From a checkpoint of a small transformer trained on Wikipedia.
Size: 9 layers, width 320, 5 heads of 64, MLP 640 GeGLU, vocabulary 8192, 11.8M parameters.
Architecture: RMSNorm before each block, no biases in attention or MLP.
Training: 349M tokens, 15323 steps.
MLP neurons of a small language model. Each row is named by its layer, matrix (gate and up: input weights) and neuron, and shows model dimensions 16-207. Each number is 500 + 40 x the weight over its row's rms, rounded and kept within 0 to 999. Numbers have three digits each. A neuron's up and down rows have the sign that makes its largest values positive.
After each neuron's rows, "fires on" lists the tokens most often at its 100 highest values on Wikipedia text that the model never trained on; "fires after" lists the tokens most often just before its 100 highest values on Wikipedia text that the model never trained on.

L5.gate35:452415460504514469568487447543484503405533480456490571530505520487501483440522486536537455505446544530492516525478461485453538443558473512534502500503437534469468442563520450532452551424478498610501515503494518473475547424458511521503525525573472536502440521512473493521520553506576524540480512486520495518530501479540484540552576491541398435489538472511516523559448567541498556462475479579469535500555486432531571539431502460508517517493577511503414549490509504535555533557498461510509504546489465490482523506495534437495450518547498514506438473484510464511549431519496446614
L5.up35:485382511465497520470502511498466474547539513452563484463445588411470506513504440505497438503510495465491473514495431544432564542479537529516449519509488483515494470523442541490541505491477566485512489493468502473526451581613480444547442418531482453421509523491512507482542487484517544404495495462496488525524442500488526435463490442508461483518470514520496513527493500572489476579495570501557493467577485508523468497549408509519516446501472532516540519532503536550478443470549447483494508423510572515534504492505532405532433472475523493507474538504498494495523502546506560537
fires on: "\n\n", "-", ";"
fires after: " =", "\n"

L2.gate502:512515463502534548491522495513496478443489471544473551522464514484457457476515526476457500504451475456464412529470574444432503444497494465522536518411481526522481563546419473456519452514494511513471521547465535496476519551583488543472530585450503572469506558463557519496514432508431490577509509569481432522505443458530562472514499501520513458492582460490509516455565461553510577515507467439483480441442397502530477520465513594491471450498501514533492496464452494520469488448535469482563500513518527539559551514496537435544531502569543565490527526518465493477510509463492518543
L2.up502:499501495493569523474511478466425439451496452563522527414501546486423455494535590447452460481409461470462443495487584407444551489524496498514533514415511494509488625508485508508565543521506464543459531554520560497485555545498477550463531547416465507519544543450556459522540445514447461481533553600457435475486460452594548441480494482531518510482458473430476521445522496491483538476632494425454516524514421518540445497527472529445459478510489498549541452538439494535469505450492500503547497510462522560581481496513480482531508480523477553547519488551473498492535508461544448555
fires on: " be"
fires after: " to", " can", " not", " would", " may", " could"

L5.gate22:510521505515463486546524520470564448495495544568532511484512548453491489467498498453504423515476542477466544491407514493553495504539482496446423479548471544522442523521512474507499471415532476530534521571540573517516505495551556472500481506448478484467424459451433519532460549492546496487518539501433505540540507430458508523455550493498523489542440532486477557477533486537553495405484569422556506473481564494588412484458486507495487623492490510494471450499517553493495527518511501543493434539490491447476497488522534526506489495495502466368471469540434462446613478523604556527
L5.up22:510550525530461451580514496468557490560500516532500461537458547463446504512495471489479467488463533515531466533400498416526482517567534481446453497480523561523445537450488508536478483426548475542576524508538519526524482433493490490420473506417523459440487459411478503508492527527554487536496517502443555490556486436405512545512504450421592475526461546483522570500530540578562561457500474507572533449547487523575513541527500532485470577558462535479453485470512551532490454469470539530469482537470501488501453535524440531462540546456496494409513491563480537505546494548495557499
fires on: "\n", ",", " hold", ";"
fires after: " |", "|", " Democratic"

L5.gate28:555517512488532488467529525505521496477475556527538608491525506499465478466512554520488521554492504542457542501506515516499478490605426476489461509476506506483464487525487448530535521447516497436489495473497522498469491511565470542468483550529552458503423540467472471458528439521503550459468440542500465542439538488563490508476492546475427499494523437469537518510519510428508488421514583489515468474513606479547505579540509466495469504564485436570495410551529488512522572525481586480512457507476542550481537460536570454452426528550509469440456507438516478496530457503527464582
L5.up28:488499471539604500526560520469523553496434490512512497449514460485463463485479571496554534522483568481542467507482530544508458469501554461524449479574570488436482521452558500604534481489511532485528474475479519488531534483507416491495522517485570453466462526489468527526481497490550484402541532514531451550520580506484480518554452513467511523517443522430485478539475513449537475519502547523489534548514538452520525466509516558467439543465443483514492434565489524539517509476541524467537489533500534468516486491497494506484512445459519551451461501505464475458563372587457428526
fires on: ".", "|", " rem", "-"
fires after: " No", "\n", " no", "2"

L5.gate378:468447490431470506500439581432488474542484563503476584428541513453473466509530473536541474558554557467536435471563468509478547536551522519516519430436573469539447459478509462473569479488449520454451556487493472500472464459572504421490494491500468520501521484503525485479541455520501551475523441491541457484487528462499512448542529455518428471459447475470492441550440507550440470515464527537495439507510491502480512564470458502556541503423531469526405473489519484552468495528456446482504508460541509493481427451508550474514406485474561500389440540487571576514448475479504471583
L5.up378:495483463522528475495562561554514483461471494472481515521541505491491537447506412536487482503526426467518498536457495477454525435554551495559486543507529506547505510553503505544483440497510517552500485461494481396523481426529517511455501522490501502459539502429542588440520522481465596577468552463503437511413492542478526485489529476533554502491516528576514470535480503506510457524386446534489482460585486622474504453497552537511527516482505544517495527498521498502428470509463536511548455424542533564437507561548612553553404508530457511506559501513497521531520539491546513501
fires on: "="
fires after: "="

L2.gate92:526521473452452462504528473525543486483464473540547476437519494565502457493583545443499500490523508488427480515484455525509532526515506480480460459425598584447460463469591468503495510481515463491519514445478586511481502518526536493496520593438557484481503567454507450516476523438484435541549560492471523510562530449559576545476588450454477494475495547485408529523401571521546544504538533438539540450488483553490473587503554514462551533471460403476470503533503492541486501511496534475487516493459484480446522486513494574507529492507468511522535601528481486485529496494517443528
L2.up92:531507508482532471527499521522569458514511399530532477451473452513505547496541538496490469554500487469536477519491516580455446454460559531507525506419561517507531507534471488444482473517525500450501470551444531458538468551495475536485484513498494463493518487534505521543560496393515522516494534495485428516500509542481610465534509483507487474398529525437411477488479505539536452514527490490474456434492415561520484492465460537427534445536481481531502458534439532592488555417434593572560462474441495536462512472548530482529528516522519565514541541479489560514595491445532485455
fires on: " be", " been", " remain", " stay", " fall"
fires after: " to", " has", " would", " will"

L5.gate195:522472491556543481447486538484398522452510516504514547531497454450516525484456556498510491544519561497514556513473498525536508448550427496575478479486487537543531527528513469468411418530487515470473455532534550550451525416510463451509562572484537556524527456525463499516510491423526547447584506506499491429418591541530480459552431472518484555490493433459492525496519455481498454482472493558561493460526489463414489455497503513424494520534516525520529454558490505458512519532542464430527469463456504503472481472449537436430457477534568517438479477494523510498554518513560469548
L5.up195:516512500524533470581543474474451526478507439529489517527445569522497594499516572529481497458448506445519503520456503460566472513538457489479535507551497546498520446510473532513497478535434538471563538512528519556448479478539477447514525461560478523518522503506548511443506429474506493459584520527476508521400573496504594522569479475593457576555572392479493558557525425538518473545491396564500431531492513488489477480522494494460497513499558548511513559480590562538475511546525499528450525475462492522492524558476570447450522506494494489528582515511585474496469528505523423509
fires on: "|", "-"
fires after: "\n"

L5.gate360:485482485566518494511519523539508558499535548466548554485564470466504508459425434468472480544508509460486555449436455526534577535514548551520496465467467520548484532494544463436508480463504501512491354492453542552477471570550471489487497490553511455473454481486427542493537517521484535507557487444488508524525454418475495489542517489477520515466535508493458473499512487559502452493458570508507483472444480498517488534538485497522457475524570461512515531460498514511562427562481382515569525512512519462506557460566554440445471474603520522453459527538520489542546438515490471504
L5.up360:466463518492463521493526546522569566399459424530522476537454518452565425492518505495548522521408448576511428526510550505504491522518495521505588542534433555492457549470464539527502445561459546562563498556468441505417481493478509497499457540481547482502478504480549476420541527522482559483465466459582474526548494494474455455563464531489500528517583544457517563490544472491494569528576497528558556520563485443491542506464524517514512460550438531517502470452538557538484461514498531512434459526502470557553469542504496435519442495535520473503492536516551501534505482480485500451
fires on: "\n\n", "-", ".", " comedy"
fires after: "\n", " =", ")"

L2.gate626:516487483533545446535552488515480508521579532483426499481509535515466525481539564551420473495481550501505460475465516501438538582513426461463471485465467509468446519510477506472559590452530445540446479525433590548521481591587469577519549448474527454509523495493457460455494416454521520554520526566520485439524568517589485460499510472518379511543509475475410504557510515489517517522489434534511496463498478488581426509483479586485519509441435492556475493525477524538494528519581515473473515494483539598540450463466480537522485483561547549456438521526574478520461572518499446508
L2.up626:527520538480448462575539432462520503513461522443514488541532474472440500478489540532449567492500499512437363584481468507502456532489485467496494492443568480487447488515465485434501441474466446474502438476479524478519561537599472510440527514536448501496547444526536468479561410538539386537511482520506450496463543465547498582440473483392484536485527517595534525466469492511539477515469536485496481529442415499510513585489454416438490452516510472573494521491556542477396481501477457528444538521514437478499414484500525509595553518552474433552446449507512507536464509528479512541
fires on: " American", "ary", "time", "American", " island"
fires after: " the", "-", " an", " The", "\n\n"

L5.gate52:524505499521487466496480466517503529499424425493491552460530524498476513438491576513456461483489472473446483593478496513527509502498475470540498538514516460560491556450452532587435483499519488516489484405438518487533534517499447509561445462527582526515549511456528404455534490530506489575503601523562457479511477539519458528507486512440450499513512515580519441471481454501544570459533482490458512533531537485592445582512585517508496477538474511497500483553508472417575530521560570485586486479436494526519564496486458536501481551522510496510609448539535499553487540474439526491
L5.up52:496452535433455484538561492506434550487482472507506512501485489526548512468458547434481550424526553485496481577454489486515525558531531484479484487513506394538441478463528484433530449528474528580527447502458474560510502551573482523524504484477491520461425479478493449496513546436557450519534509536535543540514500521475429440517415554492508454462572513501547505500539490574459553553445463514525572494521516534520534498541498487525500437568494494476490492453496579415522454493595560428518493537444478547503586524500515450453482541513490519466488513470617456503477532489460525502
fires on: "=", "\n\n", " film", "do", "uc"
fires after: "=", "\n\n", ".", " =", " The"

L2.gate151:555517562489560470562518443445425564487507474503517526506469439454426541402482471467605558518500477506484507477512476555448502502525506533515483475479560531552431490564520475434438523476529444544479491419525516469423518477516492479482463463524497474472462416487468461514474503493597510544528501496469498526499520495552487456461488481459429471504497523482520504502365573534503530448465433487455464412472509487516403546555526511455453456533501497500453463446517501475466495567518460525499539446443518479501499448506505464507532494567578467501502484581483496492472432489535519534
L2.up151:494483438498592460513492565483496517473518498508471508488474505425442497453478517547466496510523463554428576553510447556493479511505566572499489465514496541576521471548493443466396501460501433501502499508539580499410518539501424476566545503492529513500521421585486431460515475530527597525506460436459568494520462463462532479538495538468492426372492513442461530502471498467511512456537516488425514461476560560513515499471542488530506437548537525562517532575481551446478485508528477571541514492430489549506490516514453523486444443506456518504514455527490440476477491495522444569
fires on: " RUS", " FRA", " CZE", " ESP", " ITA"
fires after: " |", ",", "|", " /"

L2.gate223:508495459393479460494468516510512549542525480423464506487502404538488520450546448497508458493449502493508534488456544468566516441512528578533510529453460459478445536493560518586477433500520431518538543447608486507483538388485509459482487461480488536503566521444516539454554481510508513509573437545509541500495472535493498487486471438496451428500516494511458482508536476540541514444516456536476495492487514512434509564571526566508489391473448490503450587503521483464548505521518533483454514490515557547500494497447561478510389527425463438467506474567494461509454605514515475446
L2.up223:561472544488552483495472549480533539416485541473463524505432554583478525433482462527556517511514490530523533498499519458510447468454482584451473464529485504580493512598529474515473564554501468519483535481582506486518558455526526504469522471511487454475505639535580546439489456594530510537489499507468433568497526506496482516484511470519464430507480530482502486393418481536558510518465530520450494478538497582510506528482495513490459443503471486550514488553463467552519551505502396519479432475515510486588500541502542462594508500588527530538622445507484470524455509494463509514
fires on: "F", "na", "f", "da", "E", "D"
fires after: "\n\n", "-", "=", " (", " \"", " May"

L2.gate97:407476502461534508515447454462545551421515511535500568493509592456423445511482526472527443448589553452469533522518492503492496495523479560489470491523421478480463452409510435558508491557516521484513468620494500504460558500473509605488494477502536481551438552457512530533511492439538525516511498555574497464483418560534483547520454527532479496588464518541481539450480472481443520481502472480432486562501522477548480552559480479413464512504509469514534535498427487519546507465497526477493546503507512552531511498506493464491449428482489493482451500458463458497461472458477422465
L2.up97:505523529481569529524425491469539457462447515527419502492538529560504436513437533541520516435483477528516493513491502461488545472452547517469473458470425491540404503491460462590519500526510536468434494543475556509470537513480550544503494555490503496525489467520493495516531502422554504488522491550485518536493483443536525504490449489487454553536493555481431515496442457555483537495430516573493468506469529474560454563459453488451501494500507501498519434534431505562495532443468527466570503490499555480541508414513473518550499411507482549537407473471495480518560457468504533539
fires on: " —", " ?", " 0", " Nominated", "ute", " Yes"
fires after: " |", ";", ")"

L2.gate499:584477431503447470441513536583454489490461464500457515517541474567507500514470491483471454456509450497527490548594440554581526432527592528496515522491507445527490511495517552470506519564592511563487531484479479486514497524510470487462474510531494569507511483515426435484519538570453522478596469514587491469512440486523490470564519426536621513481519505462488429501514508477522585449520492518461462586525563468547458433533502524475457533550472510415583460453458542544478544495405493483500527466525469559539478497526451488444519575498528515496487511512518470489492525467538485457
L2.up499:518496448486457494460568455542565515505497475456531476530554459470511513482507558586468540472520495514473546499458510438491453481464564438461494510498521539579540511546473519505480535516488453495564532453468497542468428495557535512529489481540502551527470494496504475533501533586417425509472502475526456463521554483492489464484575487544554415522512437493502488448449499480523506526542476493493449585473497491461531550450576505523520482531580518455446465487494444546465475499510475546457473562522420431531486564525505428520535545487551527522454485547456495468496483508525478469
fires on: " as", "be", "ly", "De", "de", "y"
fires after: "-", " such", "=", " (", "–"

L2.gate582:438428516480492529501472501547535506481490502454489583563478485502439480477436513574496522436485461520491515454491490510471501509498557479417517559498484479483519539469515524555488509559573513508478552549453570480560528528505494612448536583482433500536575545457481430527529533521502504407477516541559545436499449601460478460497565499435440506508508477507523485488569469559497568531517469560512466543478485492524514471485555477538430521565487490531553519496492497480541535448519491459541509533514506625530453496461418472487508471485436517522500442513546527553420478435448487578
L2.up582:537492463554439481516521531541458536601524537538472517518488459531527541468493462467511490527461546466528466465435462505510450489483530483504473514545426461561471475480462421530561503462524507517499487470511450446453484430530502490503458551452497473484477477482427543495515442518484479563519457469493491437489546594537518509501487484540529482455498521543451467457443506516532485430525463443482521516504468477491511466545498546459368429423475508502460484516467567498452502503513442513501510548501473544572554554497462439464493544560488461560447477484464446474455521497458541475
fires on: "A", " An", "An", "de", "as", " an"
fires after: " \"", "-", "\n\n", " (", ".", " |"

L5.gate158:565485487552493479452474519529489540538500466511520541510526477503546539498464518485477521478518547476515568433489482570559495525563470496483463420464520491463517443515489491543562406491605488509456551490523486601477488465491472453449533473534434522487564425520546469459491490448533523572484495510504516440397591493504419453514503505531488524563499428491470492502441579513562508470483473488552477437495537531504457607576480543499465535490495458477472526522516505499495533497510492451517466503453540513487496494467564442492479476520479478505422470533640445507536494412461417575
L5.up158:544491578471572523489465547583552594495498458456510483533484429399466547522444452452542445495526411534567452534486475528466566444509499530442538440519491495542489507459552416536475487488556490507507479495522513500421531497580462523525523530526447522502499456565534465447474517440514527518495452536421563511458493457482518485541455522573503514443493491449464479426525500491495514496402494498507496514500455558459610562470505517472487415543448486516537434552549502547569506550477423534526478508462489527498525536533514461515503512558484554478598422539469472509457536473473445436
fires on: "D", "|"
fires after: "\n", "\n\n", " (", " \"", "="

L5.gate303:459501470529540442548517505455526437513425484562484554576467466582499428505492506526479472488520496486480574517466511474575454477529471482491485396511494451470479525488540489494482542481508472490505508533509550521416435449514469539464486446483489472542540474516552436471514473508498472509491477531520476500464567549509414582531546498505469574458459498543474499520507520433553466554451434530499405502520582530525514515461483486433560591459553487505491569486510512472506483530530485566514453449518457467507502497513478540542501530500506442495506463573487547503471517467553431478
L5.up303:425513535562481470542542544469551512457513426448452459543587426547514481502527460509454551548412488502527417544540537509539517568511498551480533523534506522486539463457477539591418498456545503542550507527547475506489466439416515491485497457467509546514497510465526516481448528534536472489510519555497506450523502502422506520501498514517567538492470550473460449548447506493479586489494537500455467449504531505555509504450463491518482486499543534518492521505413504469494505483476501503539518508519540511465444534531447500498552476533517496532427478479582457588506523469512561538
fires on: "\n\n"
fires after: " |", "|", ".", ")"

L5.gate74:480508592539594451443504463495532489448437558509507551601469480472508455504505485524560533582565480448514507512465498554480477444543523474519459446482535541513504505487488438507441547494485506455396498544505552504496479509481542520505549497452620470544455519551510420458544515551487535496508484504555569475491638536529499493507516575476462491572559481453498598493479445502540540483536413530506437454469477445532479528511565389469394545482483492473487442509515429514484525546487532510491463561476511531522562460552494506520433516526600483467563477474489435453474507456543503518
L5.up74:434482517481512471417449475453524509482493564503542485475469529537452497516490430577569536551604504509579450468496532453488482470528480447444472465457618478545540466510454473490477484545465570505502466466488517486484528501492555480537478461476563467513490516554564517485527480491479535446503397485494547419468488473518540481488559560520511485530577495470554580497456529443403498494525426469565546488484511468521529507514558415480491575515476545445475451543444471497484484492451407516534489565476556478503477487546491535431475466561625462481489483463544455432508460477492455552
fires on: "|", " comp", " cho"
fires after: "-", "  "

L2.gate611:515480502483551495577481531499580489488531458487543538534482574494469466498562516562522547456556465507440556516485591513469479502477501479563438542509473466531507506577522483489559407510506500535495503553385522443530468479515511540486510417457492496470504442441549488500481422524475520444543472557434417501527581487530496467480440485477514554476522533488518464464574528502524522482519501441542458482588498482525458523472465438476481457491506504520505447504448519543530543497493478529565456526564448479545527484573470515465429486493472484534529466533473499518490475534478425443
L2.up611:501435480491536540437454600578504460551583486470609502479512547518563476466473485515572458476478499562465529552508545531512481437445577485499511473509523429568537475583542494476495480513546475517496503483487469473505522520499492482474490524525482505480510484477533493548466422483476506429489576530454437528486567497460481437473558470480567486441502583484542522510497500548431485475578559446535522570522526504449494514467497436508439444544523496567523462466535496553551470502478536506552487515519475482473506519512489466481492449425461481515549495540464477458435518519511505440
fires on: "W", "E"
fires after: " (", "°", "″", "\n\n", " \""

L2.gate450:500441486431543518509556495474498542432503534537485586528474474514452494503465498404534580526459478492506540465491485493549466508504492491465496521505522466588550555458461564519528512489529551506440586537482512512474500502518555539470472441520529496440505497492457511546531439488486492568518512496435466497475496600437441415529476482506458521537476583489460459569488471430526508414509338541482476470525517484530522463597527520439471483403506501550466520478481540453509538561531490546541500494453510481519550499505527569484464457474571497464541425466473509516507526508482544595
L2.up450:446513466557559483467564541421543533467523491530512511485455547503440445495509441478533499498445466488535480458461546497439492578534469485385485451527506474516543519570450550539517482463490578476495524478536504491446421517502480558501465447422554484438509482461610532510464508530484484536480497483481468450457446553456430442517524527526365513507525528501467441516502545496417533424603418502454449472520488542506498444588528492565456478471502545504466481496467530541507539488495454517479473507510502492492586435564490542505518485525510505495520513507488519564516517490473456519
fires on: "M"
fires after: "\n\n", "-", "\n", " (", "=", " \""

L2.gate602:465492498530469478445508449510508484484498499518492485535527482572477524530543575558480472454538512467560457533461478518531470421485490506429501486462495524507489569505490528506539545530471533491437521523512527582482478522427511433506508510483554459539498534511401410567568578437481519493506537543572518495528516540537478568568517462457540568541435505494526538490433522474479462569547517499506443503433552477504553507497517484576490476415520471517441491502475534494515412514522460511483464526504486533543490560543505543475602479494521449494571475532498438595493532544516496507
L2.up602:516486408440505537555417518470483488531517502353529503601457542561521455501544484471512504515513520484515468502456473542486489442490437535519541527441479510533568560446493454493612469445484542506568519432464493497516510523475460526537506496572449569523522466511514519515480538438465510492497562520494559544456510501498570449450480578528520490442492514559501505583512563543544533530505487583452510535493530493458553452456521460470450518468455609511483521454470523514481467508497511480547532547541506511529473535554573521530518463476537495485513449550559483548460406445593489439
fires on: "19", "18", "16", "c", "17"
fires after: " (", "–", "-", "."

L5.gate30:479474509547480467491524462471560495448418580427464483563511440491515447520456573442516562503473430563547486486470449515471519539502491466472480440577466465522473466546499493490359462538493474502470432461542537535595495428530537524426499520472538497490496569476566472508510506579561486513504495565464558521473509505506459428509558514473497523503554490493532544466547448466527553543451490551480485549463499519490521471519510541492484510557553410475506557502488555460403466494489529526495491450537445501485526396514450475535522444502469499503505504575477448542572503483560537527
L5.up30:487519460554459493536516453493442537508477542470443519495465538557491533505487498496477499513528464514487548458470524521545464500512422503539436488569543512472499485474508475531441513436436536503480529482450509547498426495544531554454476431455529485496548486516519477532377462533511556535493519506469508503484512534499501452470499508535486592518548494369546495484505505496512502420478474528498493502539465544493499469512488501513510608503477475519451563477551484431491507548559501503573478448442534487483548548546530495457484464484529526536497397527528506544501549534476467468
fires on: "=", "\n\n", " League"
fires after: "=", " |", "|", "\n\n", " Premier"

L2.gate81:483422446529555505515472424495513497441508493508507531510507546481516429443480504526459410416482447442450561471513439467485484423444532549547509470522473525516531511497515475468475572506471429549491478595521562478541503492428451554498458533537518494527440408546480467462510556529501507539484503492587527530480499541503504522515461499542538456557491436391441480486461507530472540539495389526459460529494552482509419488453432480479481438473540567589546555476502519525545538503489480564499519514471435451456568490508538514470432499451543473563427501531520491577456504550563564542
L2.up81:415521503484458525520479442511520491490516546431564478515486500537587478447587454432519486492530468518486550465444456549492459439474494569435528464505432491559458479497496440420498498517509477535480561505472535502410492513525482503501521534558464584504456459573472557495515552496556579495481455507470524507510519458539521477548477443537568430502547502447476462495405514476542504486513548466483516478501543461513407442515514485517496449524542537510523509464507497470493503555542465505490514476482406502445555518497493443462485511494540509568466499538466443576513565462486537546
fires on: " RUS", " FRA", " ITA", " ;", " ?", " VI"
fires after: " |", ","

L5.gate542:446489440492517560470467499512500570516509496522544537533495438511528478479507514426525525494537460540501563531495468524533503518478467544458451469510491499549459554502481490390547477509521539450430376509486518479483539531536524501502509528475516461453540470488445434522470462522498498462585486439560497489610489476500504483514496533472494506459531471467497428439450507537464456593481554459471538520578453424563560457528476488446545497529479461576485555483497476476494503611495508538475518485604516469530508466545585443482487503561544562454442475463528529487437493520491536514
L5.up542:547537473569476439447515531563443579521408491398432484543550516542486477516519462546417581494516495503538629530478567455536474390535437483433442546579408505575476582477505522563533493468503454494525476464485548470553440489463510475458521507511504476457490494481494465521466532504511496448470558512506482510473529465461571545505571428547495505513499524506519502573573509525495595513531458514503521503471501479482501516494570472497489538564469483478469496477573493471484495496495460522556499583467460518495517491532445533497481475479457433491490501540490479534469490454531430534
fires on: "=", " for", " by", " directed"
fires after: "\n\n", "\n", " film", " signed", " directed"

L2.gate105:581489430414479560478508464515477572538495560452527533494575509406545493486480538535449458433513487598462518590522503506491508461523561537517497453499460455484487579530481534488527499498496379501483497532491475514530454504468476488493502518564480487534485554522475500436565478481543523478528551462593481513493580488453510488485490540493451495492541455494528499507503502519542522488544452524477421535519537437463508451421498495508518553497534521531572516539580500524407525531592542553516502445498472469570540455469462536532427567521547476503515507545474589526467510539450480509
L2.up105:549496467432520533503520476531504499516501495447460493534521483450534464485577454541483464527465492535462502508547569514421511429470591524543549486498511413474507567560481469492576506452522410481488375540400497413512515508423461546486474491473479495497508511544479487496555505528552454536556504445500509525452512495499581496470453538510465461553496461487477505514507544554497571436461527516452432491460445415448493531398538497555493465502567493561535478471535508524478539450498493567512501527497498477526526458516456526477503529473494499412545463563467563550500461509486464529
fires on: "J", "Z", "K", "Q", "ke", "q"
fires after: " (", "\n", "-", "\n\n"

L2.gate585:502523501505503442495441541511528484514515456507537463439481495549460446534529556449472462483464455461410474477460518475481427495423486510499471461473540542416545582519506423476498542518477426515517551529532552463479505479491516549431496498476523424479539529512546495442490540543522474550453502483497532518550513445498456570499484446474439494513456474443511494485527492531524424522570464488518489540548496510504582529486505437444507488427413516489469516515460497539569491526555508547458514469423522494548503567537550443509564496486521436450479450482481562497490475451525395488
L2.up585:436464472539572383525420506464533487472502476488533452514516547597484521490503490495480494551538544488453480447507564479526431510473484462486522448541439554435516578537513479468535464508534436527526502463515515422536510484482540519478492519519560532509506552530551525447566448472506538502451524490492519557544499523511532505457504432507468534518473526505524607500518486546503500515460503501507500519507520499508541490494540478487545450457541549470467512436477521485586451485450556506557449429455496528479511552523518423494493533470474420482542461483487523543464510476522413464
fires on: " 31", " 20", " 22", " 32", " 21", " 9"
fires after: " |", "|", " and", ":", ",", " January"

L5.gate340:503493553453456465547494553498524550540512477517589549470569521443531491467532476509554545477469571487558539554510496518453507506550509525461436524547547423499383441520529524488570498527487491444548474567515567514464483462486484504508473530541519472515527542451538467492543479515531517474556516465549434475561532506541451549555560452490466508496504486460505403565435456551519455518519591579480475511472495523489475520493486478530494488432563454501545524452503516551483463504442493563519505463528621507417539537485536479543522487522501487441480583493522509554498446533603554561
L5.up340:508407494488496519520494517494489472538520451552538501411527522384484527462470522499535519462500500462548442502511587503494530507535522572524475566549526417574464449514534478535515470539441457512511508470548484501601431491513472520531472455505539448450464524451513454530568494559467477564499503432545524537554500528445510514493529446540453582461458504485544457496454555519498398555455529492477479528556433551486517543471480551502531556521486422470525467512554575491476530409526530479462518421526570518447491500573525507519498461448509565532490564550515474538468488462506512498
fires on: "=", " www"
fires after: "=", ":"

L5.gate326:526546504466460506533498537493469429397478474498475555509533454483502477480512523524480502516492524430518555422548538624471492478514470521508530445488544520427450441434576485496486505507576529519448448513528472556541531520568485543501496439575497476426466509514496505486471479424487530459471445442448528499515519449591538433533433526462534487533464489504481511526413505471477574498544490508460514452491523533552463468446464489555518505535506450545482524452461462468543526533516480502552500453575517496449476468553546582470508432533483532539532485429503537490481417537524462491
L5.up326:536544520482542537559513473508516525469565450441486502481520560483493586479526585551527429510504474533500478600587486463479464522497445516535460521478416460458442490535436455500467573517509517522529550571610473463494557545491493475447523517529512564548480511477528561470462506492525437491532548521542542443529510512564521531435508444469485554491529521553468541510485495478557565487503440439501527522524520501494522480486502502473511536490502527533479413468465474482465505597500420504535549471500468576580494447481429541529519466555462417521508459482478440494494549510527411532
fires on: " —", " –", " major", " co", "R"
fires after: " |", "|", " medal"

L5.gate587:498489458503526461533478502459578467522509524483454530515484489406504449525465559433456480459502512515559497517416503434532549478536510467552401484468488423550578471562462444539436507519522524471503500556518559411502550454468562522433522487501529397473497506495474485520468561463463524480546416492493525566542513449513490461473553459508507486525458525538507491547478445419459476449467473614510467469535550503517444539547505527514435533481453509464466494507507557507488465508491524526520464499492511454511450447588452455472482529426508514441504490477548542505592475449547557482
L5.up587:490507414500487517473521454475501473485501490476531524533503519564477522477479506525466506497470460477504443537553475456480479466541472392472451531438499534531510542560531474604480551511474454545501539517502510472486538469481513391409490459460540453520531531470524492573469453485471525476532498493482541515495511443520457514462472411488550482567487578511517550461446490518474521357489448536491439480525470473473508534546559502508530547474498467502487529466490518494492509558441537510567450487482462493462540564545504510516444500482509506449487543545484458539529509458508530432
fires on: "\n", " |", " Goals", "4", "6"
fires after: " |", ".", "|", " —"